Weights of a small transformer language model.
Size: 12 layers, vocabulary 12230, 40.3M parameters.
Architecture: RMSNorm before each block, rotary positions, no biases in attention or MLP, tied embeddings, capped logits.
Training: a variant of Muon for these matrices, 942M tokens, 14373 steps.
MLP neurons of a small language model. Each row is named by its layer, matrix (gate and up: input weights; down: output weights) and neuron, and shows model dimensions 0-191. Each number is 128 + 32 x the weight over its row's rms, rounded and kept within 0 to 255. Numbers have three digits each. A neuron's up and down rows have the sign that makes its largest values positive.
A block is one neuron, or neurons of one layer that tend to fire together. After each block is what it responds to, as a language model described it from the Wikipedia text at the highest values.

L8.gate621:148183159155126175113124119157126097136101063167114126145117130081165073113136093144150047099123080180126098132145110204133146140149112121133079181059144185142125156185103121152119120143130156149100131121107147095150129148128126140162108097146101132084173106129134111122127128090135126125159110082100142103132139158113155084099153174135116102120123104131159112128129122193085138199136117050131173140174146211094118149089139088139099118127102096135101112128151154139168152119126113103131152143157122112099165146110093125128121054143134115117098114100206139147102198114075206119
L8.up621:152154098110150118138131107087123151090108142146107127101132120136209085116139074153153135109128132085091161157145155132076126179060108145083132106067123185151089120142096185181114076005125130101139143130076139086131172126093088091143120150165106154143140157087137134143158152177138157187133155133138127190126145152118153122162173098132163078139103190126129059163153105053064114217129144111136159108141123140156069150167193127123054090141122111171146138173108163134112165148065095123131143147086095151134120129143146111128085127077142159112104174115124123125072133140138142127
L8.down621:103120099106079112063184158130064096116128061129096156170110126105170085157141097109119116146143140180095132152125161126117115121147153129108104099116145140123070181131091098137095183069176153093123097122143173151148142081133149119125105130136137082141145074138162131098058136163150169101137130165152150250083105117148085131109226071161167093122150130188132164095151104137108082172125142116098162125137099160152097140114116091049177104156126132109094100155136147150073125122122098077174167111129136081129120120123141147095110158108095158153062113094180202170084179118092135103
L8.gate861:096150169123111107118152115210090131162149154072126081117167084148155053095161105164099143135136139147089115141137149117143169137161149168105091116145161112076150122161113130113201121097111127204137162109111114147123085121163144150133083152138116116134110146138128142155072107116153200132174088133060066148084134137132135131114139100181098114150143139084133106161106130117131139059120089050161120115117154147082161121145147158175079128098107167151118127125178068064100087191126142206119174136155128152101133040138157111126118145110154188122107142188142080079171123159137157113
L8.up861:140121160162132090135079221150111079219125164164131051155130136141123127117139098127131122085143113142134167144136102113119149130170087162156098117100153086106115114108135066090090171137139065121134155122151129198156098082137093168124119110131123130095084211088145100061097156075150110168093110148106156071100093093118174175094117150100139128143114131093106144116112121126104108136163088180126146110113109100164100106147156118071080105147089099146154168211141120155117167120114152096124117178123099116105148121114132124132170167088147130125101110107061125220135095157170141165
L8.down861:124116111123090151071158072112122219078128167122111139057114139118131076130077039118076053131135149098142102173134097140167152154146129129139082154060185171133114098133163079047179117128184099126154116124067149148124068137111089129199129112171092086145104125144103126141171126107102104135119084115112057151167116125073158132095162182195138117149149142143145131099190080111103100118108135190101106156155156137066117126096060160093159127112102153108134122163123155109146111191113161113101148115125119096157149113112154147146093139126121133164134107120067119082126194149133115139
L8.gate955:089163094124124084092137103121118148093127121143121123170093111124115102116114139120154129105114156162151077149178192093135098164147089153164123143177171125129107108118114120197106143128148139120085094128153084118125106142116070136127118121132162135203107097150142150114161115172143090074080114091108056099147167112109079124139172145103155143130150122172185138140184113170086085136134119205111125143157112115121184140058089091101146119076083053120106092161132163114131159116117168152177125108065105117072145101183140091151077081107146090119146053096102194107108063104127127147
L8.up955:170161098159129176125142179134113085169107105111138133106132104181105082111151138061126147103115219112137148118085073078070083165159115141117123142156152082095122162150128152086098117142120114146140083138173160120124161146138124152082165159136115175115127125127073131151137171077137149151142151107074053119141119144063146104120113133099120163172146075140128149184128085137112113097098128088170156132093154231118112097088096116137104143114112155071134126139108151166138132111138158184121150116157098137153095092120113103093130117154112136106110132186160099184185161112075113104
L8.down955:111120096087172066150186145121090085149148147141108155126156164130143096159160142150094173154151134162112129091155139147125123106037123092132119169176150130094150125104078130134120125147134160143165088174160133194120139120219098129170135130104090107144122133150084144134161157140139134094111172109165154126107155165130138142104137155072151097147114070124135100118109117060136082108058111190144132088109173204067158162179110148155069142176168159158104128109175107131151142186125116112152211148156127094122167074199109161090068128126103091106108128131183080099126159091148142113
L8.gate1125:151130149096109089104088189136137144136036135099099083203115163134135104101172105113111133176138130132117135121152103115170111197157097129099150100120135109149186144190120094089092178084167120119136142110066115101117133204182096079207155111154155066150112106142128196142169112115122139079096191139162126157110152154105067162125124163142088128077142126134101171120174155097109116096171148141128103127089137142141120110070118074117159073137174166174128168175144154160172133093139055159106126137101158128090107128199117169143116172149124132146166040141113153164098167115150185145
L8.up1125:112136175125127142152157113204167143133118137122130141143076080128185124115119114183130141158142124151133129147138108106179086093113090141139131136106197092174191125060175146137146156121136112123127133112128147102107125126092138095160196130102166116134096128087086188137148152124100114210111127096170111138144099188117103129050149148143161132083128108118083096134149177114175141146182127110138123142081126134125143180096107169128145070151175162155101153082121128138164089090106140109075117111097135156107159072115124178132158187120169122114163125092102102144162137139145125117
L8.down1125:098087147117087074131130080158104103149107138086131147206113130073099119163081121074143096093073143138144134059158179122106076112087091165080067063190184088141171100128188121139134153101116185166064095198150094136120056119127131143145132129135125095150117101103113224115072061126125132131071144121192065115084064144101152072146116151163139152076149148180090165161131117114067114111134113157199128175113129114109162093112080160155118085194089107131109141153143146121080126164156177092137155115146115162158122128141158212087109117112135097126116104142113121096096138136178172135
Responds to: Mid-name institutional descriptors

L8.gate580:112065109141155133141121127080132131146139146124129134181149114195150171169151086094099101125117086112153125172126101142125154151175067083138120101138074127174103119120095083079161147112160160122186145189169046133083148124080114170102096115199091122155132164129164177109114085121142075137112128125136139107152142134124090128133118131104148109147127143198131133171138142060123129145113154141129094129118145165104142157045088099125101144123112119100096104168186182122137130156041185102086119125129162201190177167084121141102135087108127127096111139176133144166135066138166117092
L8.up580:112102157103135087146176167161138112125047098087112105137082131171127138174073153141195113107138146080127113136116096115150156090149113095117097128126183114089155116109135145138149130184148089078119093101111144124173095080125135121123112126167106125239113099132079130117109131125067128117189161094126159134096117144118069186130147172100122136179134066120128117144158066128133080127109115152049113116102121103146111101130119166155161124175099064099083116160081119143099165144076052129113108099192142215165102121086154170120161192139147122149156140104111151105154113101120136077
L8.down580:119140032156126077124129111114163151201109122164065156144119092092161132126073167106110171142186142161110085109099090122071115172106117085124149108086071095121081096169129129119101088118197096103113105082103136145156124152106107134126123066137103118172185043109120093147121143140103169132138155166091127115138134104083079194171165125115140155188092091188138112120074123195157099184154138104119137149107128144167148153078130130107172133128156137092082126159100081157126111129142100153159096108135127135128129104087130173125151097163169122200123130114114148086129121123114210133
L8.gate714:109172150117140128144161142145106156072145116138070098113174168132088125147169135139101078092096094081084137101135084090129078196135140161089124174161185098154111118138153074105168158155145116101146151160111151164153158184105170157100096141177110185129103146138133143056144146177107117122124123111139182102131142224106120188153138089077217148150142089098090157160149155100098149079137191173114167202148147112116111165096179138149104156126139083154057127177112123090061131126108111118174045111140045138189147194152140123172175175130042086147137112143134185135154095127107140178
L8.up714:181163125060145127142145159143163132104110124160149144134146161176098190102039123122130077100108164139172124116132184156156099142079172120112107099108139164125122185110141094181162137089128138136145122133109189130144113137092108105130069100132136111171127122124141134172141124106107116138144167133189156067128125100081140131126107108139120135134142138111132186195130114079141165105114139117055134140093131135144110133116136069191114117122169171149105134168139112127063184139144097091194138113116173162160127113148205101157157114164111148186102086140125111102149132072103096110
L8.down714:109147095082135105133157154053075123102120114138172066146149101123143115147196136100074109156108114144110149152151148108182122139140154121083144122132132123150143138147173135065168208153112124116108144157138067158098133127122150142163092077152163158126128136123089147099170137157118121132114111130084130183126061142105113169160085075102111128101093119139078110192195116122122110093130121092085145148148135127081114161090107099111137092125098076165077140155132106150095092128142107092122122105183041186125084180108128068170166125130077135109105112118194192110153089183110145060
L8.gate910:111147137136121130136176100091190157126103142121130103141103136155183156175084139130050113088158071180122153151144107140084116103095077082120117125131162131137147135163108106081146096102153150106131194166154140109094151137114086138148080151105106115115091113164097181216125082092137142145170116132111138129085200150099147050187112134107181142105116077149129126155118149141152140113121158161152082139096089106114118127145135150125134095106142141130125134170175116096114107185132158116133129152117086135153191151143097094122027095098153160129194137125145168147122116140174160148
L8.up910:174121128107082139142150123108147080126062118177096110064100090103134130110114192171087065164137120163104091167146101123092149134122173128110112129145123141156164155119161100161160143159137149080150123126083117125134147239113114199108125127130146102123178107120148113077136082144146099115137099101141116105109149073114098161137155116084126126155089166186128074081137148142145150144111077178143127136143128131180136165148153124164128127109150083139151124121161102083119102110157095186151139173165093134156145152112166125109130156090126131161149054197131156172122137123083086177
L8.down910:121119110105089085139162138056094034120126097167129111183122125152067078148106065109102180131100122159180101197130099164144097090107151119167154101104118126147125172120121154111144155144144136123112180156203119149167096154137146111133122116184103106107147124116128167149159029109103112147149111154098144167105111099136155128149171160118112166118088109180148116157112140185128165100103107226153095081217149134170100125166130149175128113119105141098117161185154143168071094135144073097137115085108139089134175106183142157101140119069166159135141092166112138129126131121120168164
L8.gate1007:154173114124131105115173124127124173075181124162109094099090104094148109157151123168106120110140140127183100155179079111159136179139096154100126108106158121104172076123162054140132130112181142131157162106048189171094124088146105163129162111134058110223153115141141206152137115109171173139168119129096069107133115157124125168180134109137159099145135149131121154134137161167067144102146157087130178100183198116130099143127139098178133099071090142131113092163113101150116072165119167137196154115073076128171140166158132121101138089115086120120136145131144110153128132142133107120
L8.up1007:128158149171098150148168125128140150120081117163114133148121132105175115148124080076080140080125142108154128101180130131170126190148137162114157199110147098057153060112153154145092111112144099148199174101120145097067120147148106147156107169117118188126136104109064128113132090133140114124155130097139120087111116183131176102193147103133114131105085085141119090117089164124156067201121077190126156150158127095096113079139158132112075125126144085158188136157120081132150090140106118082113120161140131103156147110138218172098093147084172155144140145149125088118100103094114119109
L8.down1007:119159098106166133104145120070149132076073205183112104140070148148182125116141104173102121111134159118133087083090135094097157147149117204080131155131126097120116083125139085103174158159193105099119178100139137146106096160098111147146148117175083129112101162184156143116104168108175157105101115102079090117141128140143113121153162123073118069114137093169107084174104103094147103131147085099125133079104163143093103109127112144142143101187096095147124123124173119139100153115120132170085161052073025068187199152160133122136149101086169108114093124111108171176107037099125117090
Responds to: Leading digit of amounts

L3.gate184:096106071124176085106183064125144198119118109109180152193214120107093105164162113115132108129087128121085183148109165109118181135164101163093096134132098119175140164122100087133120179109146113107124132116107097154149115120172104147148192096082118160144137140146174151157117104171139083138100123169097129114183163076130109093082171170130152138142160080118124133153200114122126139169112115176115136150077143141073133150119144154160108197119100079117128106209155089123095104144111152146139136090217136119098203129155094106122140123079117126157152106091056088141138145060141124225
L3.up184:151127103122111130141158146113124169090118119078164177134126163088144103134145138131123165144132127127146104054098093156146142144160175119128129149097147190118153120130166114104168143148142096111198148124104042120167130089105064147187139133169158124192148109104211124155137048125108142120051056079092107150133094139111166100128114106139154176135120148178150101110109118164150102155096085111075205067120124139129107115103119122074015116143093101157172141169109099121129088083091193066142122094137140099148131178120138092145141105057118079053155158079155131124127102105110079136
L3.down184:116140094118153108141096081133078130131109161120114168133183144118109120161163166176110061162132196098186138115116151124072151204138135118125134132159114148174103144140132102111092154081150136102139159145133066100109129136147112143115143100113130165130168153107113158148144179069116164127128174176153082112162110159177117161066121169152129170127092097183124121118149106092105156128142169182173149143124157087110138088110165127131094136089068178151156115143143144136190116139115087128111121082170104150189143141137130068181147122126139068101082176158113166160070140114095140111
L3.gate395:146091066144175131108123151088144152148107121065177126078134120146143074135127210152105187169094128074098176105110105103152128159098141155100169071095148086133083157137083135073106117092102142129174145130117090098154125178152125112181096064206124208116124142148104081105136140086099130116137124173155087082160082157197167158149096171174164058120103136129079113176081082153168158162131089120091097071111091147092124167148167177136067149162169088128147106162139127060085126137113184114093121167116088129126170155125146130148164094112153128105118118077105117075122170142134101070
L3.up395:196121142122152155120121111103172182108136169142155105127199113151164144143135089097106178129213104131121146166151171112137178174128168154152115137085119053086131121118136147148089114120131097170107172133114090129155107173154084140161100128134173177103120135124090102097058174143092175122128095074154127084096133155115160077111101138125137133067154141105127100121133136157145151099165063109155169166093121076083131106120195154138093141108087154108126155153085127168147180091093125094113116137090100148069162139082211205156095119106089094173146105115097121139099115149121145075
L3.down395:138146104146100159122136104081082128136121116116147112109138079115117104123093095157153084098124154111165116065119174117126129096173158115156146048147163101114066104150132115158095121156155200107134247110133068124090170167128220091178141129082171099145093107181077098055101123128070168183141172087167182113147172126090141084092134080121119075129186113126164141130117157134158181123152088152079131143161126088157130169082155115097046098132068090163117103128160159070114151113087093109088112152128146146076105162146155132131176093116088158125079110154112143150092153145115133124
L3.gate1005:166113147139150133115165104135180161127143133095136103144146153159124113110104123178159135171122134098137153122109045186076152113076099137148168116110065170162097157088134117131105099120168111140132142085134124204111162118111108134084078056132114119164075135119171182109128161180141092129114170124138164090192098099097074146113140119138173149067123074125132161139123152160148173117077131122151129128097139078109127121161134115156142150152128102125124132091134137205102136110051156118102120114197178118184134158098094109194141170128137087216175116092171107099144139075136131093
L3.up1005:122115114101073107114175111119135163110129137099121111116138125116127108141045123071134112108134148114123142147114203134098112171124091138156133106176125116124185077144157095087118147128101139148122142093106161195135072118131122087082126054083118071125083130110100090186113143188144148096132155189083122157166139095152114077129206180095129160142156123140146111140105119160091099108162161125114188177110187163110125130160084137150109093106140153128041143159099179105149193153158124165172162121106131052130119123147104131173145148069091101114185112107107145137138077071124084114
L3.down1005:088110140115099131153148158119066089119137131113112155099113148087176091116148092133131095182099154124120176154160130105147103097079116072100114077139062111166153155122147139143112096113154132137118175118106124141084086086173064149115114131195103129120095147092112138134136202152114127100089056108167139147156103141136094150163089107163139097190140207115126168040092157145095091162108122153109137146095096098125151122127046163143109149131137134098120093173102195177143102145199164104126129093128133094109171164139143190031163141128098122132080126191170142164084138101125157094
L3.gate1008:184150179114142150112085149102120126164086120093111105126137118055131108197156107153124100160096116076176103129148163161104127102037103119090084102132103193112159202169110088157076105140112109136128180122083168158132087092086155155069138106150100152093109158145090136138194149124074154204130148130101097143128169078065184138135128152179088152141128100128129085142146130145115170115087085130143138098169164082134139094103136179140103159168206102149137193153123108121135132108110150144108099052170107128093167174113110112161152143074120165096106094171147140168108167099148142093
L3.up1008:088139114117147140127124188124108163121093129106121110139155133092177104102085087197141117182135139104169120145117062121052095083133150186129169147118163132126208122132095126143127079067094055103189103079127124158090127139134077120089153108150105186088105134165152116149043119043112136106169188122077134062059117115087186152082100121187115102137128143120116088140121194101152138081137126140104117140168107132085142144141133141163071168133056166247159170072119093124154141159131158109131157106158119142138116102142104152075149165147121151128134130161128110160124152120113163092
L3.down1008:099142137082119089095092144125100111151074130128077076156153143117150107125080127170112129111079094139135155127105145136086128176116180098068141096105100185087168182131145119156065097103102122148093190142098133100099121145190122122158156082112036129116102106120153107126103108151098123081132111124094175123125119137139094107143112127215134180127104217090067122107098098086124114117097066120123137139145170087150159136131173111237051126102106129135096143111101088093164142130093111157089119126137124156152098103104082138114132133155102108144104150206224165086121141118112149109
Responds to: National in proper names

L2.gate113:127104091094103117141095088076096169172056052081154151126096155153105161142131130123117129151130099115102138049061113076114152052150172127178084105103098132122132083076110128123135156161105140147149151207161089109167113148141129130172127056174104086137096119078123150084177114093142133113097118090178121093143119106134216048164123121110134122099120176162118137104178204146179086150080145136115147094139140148103097102141141157088134093128084072126167114080103112178139180093110124119112097134142058139125159144145172121088103139133142165159109163174139063127191109083158114063
L2.up113:124110115133125077148172136048097126143087145061166134157103095130148113135139130107132147155127134111116108122096126101109101077088163118142160119145115113118203031092177099129092176108123145100163183107080145090111153096143137101132159100170078074147125106130117155146150083146121114116146088151158063065193087080143146102117142095139137107136150103126087122124121115074151160089098092085096104153144188169098168154137147143120104099112108163112216053122126094119125158125136118141147040085148132143146144123071185100083174137102100144106123169160141114213095155084164057103
L2.down113:098106109100078137159127132145094119153085108064131164076053130129217110156081089102164085160190126089106140073149146188101124087123094146116181080117149103106133068151122097138081129120127163102144159124166112103121116070141113090121128158141069108151167123087142161117137125173140140129143107087122080082166094089150125171157081106129087129109134097108121167148143136115109126127161115143066099114086122096115109128069153126131102139115119120136199076156151091108162109169112111094164122100062136120155146115157158142149119083105173202097059160119107107142072112095170089178
Responds to: National in institution names

L3.gate98:136145149138142060124208081133138093139120134153139142083139139123125101157097103120128153187128220159196131145162134168211114117195122099176097136128094097151151100117108151167149142164136139117155100147167102100118110127172106098118135125133168106134145137102128208102195134118121198144122194088117162098052116160139127175162098099121092136134126162143102119114127096174118077127102172141139191165097139147117150098052170137144135160151123111057096079154117086117052081118081155080097126151130075139145127110174083153115025131144112149133060110082126100147128183095125070153
L3.up98:114135208184100126095151067145115119151161135077143161151094117132084110109144176098161098188099086123189110131172102140189132165115116063163174111140158094154134130094139113145155152193124150072143091100128137174218100104109049085116102118089195165173132146128092192141159107166108119157111120147105135082136093162147139153164055046094186145119092154123116096124109100131102119141108163150134185119091186130116129064073125116124135140103132110092166084133154077125109131127135161119152122102184102140148111179152111116083148170047140139125092138109168166099146179124098106117
L3.down98:122149160067107098133171056097135157122166075090157070136119128088061157156154157079135117082101180096113098102122138156132127109091149133171150123069122147158141111159213079098165083065111134156182094079164115153144101107173079083098134157178107130109081078152109160120080104102107112096131040133126104119108123133106103120134092083122150135114114088104066123162151137096084106144103138085101183181135131132177125130081086133139133122121125132118186073112162111101161145095143082090133095116148107101157102148113124107100087115074139164157132201119159148141074165107113210067
L3.gate201:144185089182189111119134071142154083159153168137145110128123074081116113138126126092169174158132152072100161109131139099204136113159182121106122095130127098172160185167096100094099133064131114097111106176122033147114171083114072137213124124120142200110157154111104205152189177158095123083135134107117184125074114111152091187167159122158154106145099168146120171090105096116092061094159168135180151065144117117118176213106138105104099134109103111152139102101091093141141102188156117095094166095132110177150134070118116120114150147139143138099095107141154140146094186146157089088
L3.up201:095146110108193153098172082110128131147127151122220132137091101108111145115163141123164122139142118079138189104159157095183128121138168103100121152112108081142115177100125102140127121143122112132103091151086125157137140116116043161139127121131111156092134116109108185118156092128091131093176134045096139138104081123136163169072128186151140168131141163140132150076121093136133083101160107122192165083137168104127146183101131109127158087192060190166079093057072072107132100091127158125133146093138129147156156089079103128142189172080124188101186081145082185162090171096148147088
L3.down201:106144142122228162090088125127151117147113107128168091125103065068130125147107163093169118167151095122154132129149131091108108125103130143159104157087099094162106149189108097091126139138131118063137164155130103110126090134111016119174104145126109181089123088126149146143206120213088125112143130061115132129038105139188133143124108116119157150142119110138133159101087081083125057119141156095101171039120170133115181118063070122125095176117100072110159125102121137131111134157124146100094137139158113133101119100100104164125139155087123161158185078138103115181101137111134156078
L3.gate825:124108168142126128162140120121133077148110188138123170175210153076148096097105100152107111176103056105155133180136101099217202171108118118145108166135190103137160093094138141137162150130139122168160138082132091103156089111087096099106104181091197137102166156167111173103099182116183145145175163105104131066143068146157145107151074150078128111179118154150107133143122060133070084129104084023140120120112088154102127104142094134116138122139144137091143103120120066170096128137180105068179099152106099151124021122171106165185112161117135108156150078111070128092083128123130119132
L3.up825:165150170187158099168213149157173138110152159144108192198129046112133136125165107107108173206124148100170155165138119111162115053133108116154202110159108151118150073103152134164137124088109112089159199091161123134157108120111150120096167107068094128128092137134127163186084165128146132103137158122067159105093066128215167203120081119141103168147165129158166153132132115109080111080107140130166186143084122149146140137088152115128129152149119095156078132102141158121160107138195081063175092126165112142140035152143147158152086128188146045081102116118134109124149142157112127093
L3.down825:147120064159146133117171110103128132124103173148075102155182140058128119107159113157121130136172117133124145092165110117121114143100133156160146131108157147099126148090110149065182093184114136139176112066144090151138101105109161139063086185117147205115159104126084100084101094045131140070111176152066086105116114153132114133112120198082115166129180136113118149153093140174119099162149147115126107131119109164137097117127075136159104159128159154117168139147161107110086139117136112057132123128117130150157082117142119133197100124148168166115185188092116112129110107135142177109
L3.gate1151:152158197070160163142184153160140146128123100112106124134110150116148114170126144165127114109149130134116138156151162074111131086142102118136131097146129118144114147108093163148131139094184148100168117078129067076110132209137114045087135118195121077126121133124187119145122112110118103158197115151134070132135160172184135195116100137152126132150112191159124068167107157136177134113111135162103122206174132132093127104163131103153181132120205080073133107125144175193081168109128075125155099085103145172133120157126152108103117149148117129238160158000110203097098133120140090075
L3.up1151:114177163150163085123173124067128064173107158112170149099122188095081123093106146139133115101149134090152098203155076111110124082154091110085087157137164142099140092149094098125153130110202132178170155120154103135158095157113082174094073187132154135169179180150083111101071137072081101149177113167131152100162119167145178088091043078165179144122151119129119092103150089118126100164207141129117087128045129137126128088128167139167125093111139145081111131090126146173161107137206079102093093113148108127166076166127160103024105110131170100089153112171147091116086115174140158109
L3.down1151:129137179121131101076115137149176134189101083076117168123086141136102129057143136121175118105166153100141126175209126199129117143102167065162162161153144137084190097106086113136161120200122137158120120147113125102138080151113158148131083161099135147191183132120099071069114107082108098169077110110111146088153160069186122111119168124139149134116145100165112108134127098130109145120179155121148141130063189134106214120149122137185188106210133119173130115158152103125135112136115118158087145065178152084151143134111084163146151046142131155119121142210127109113120096154113146129
Responds to: Split-off initial letters and digits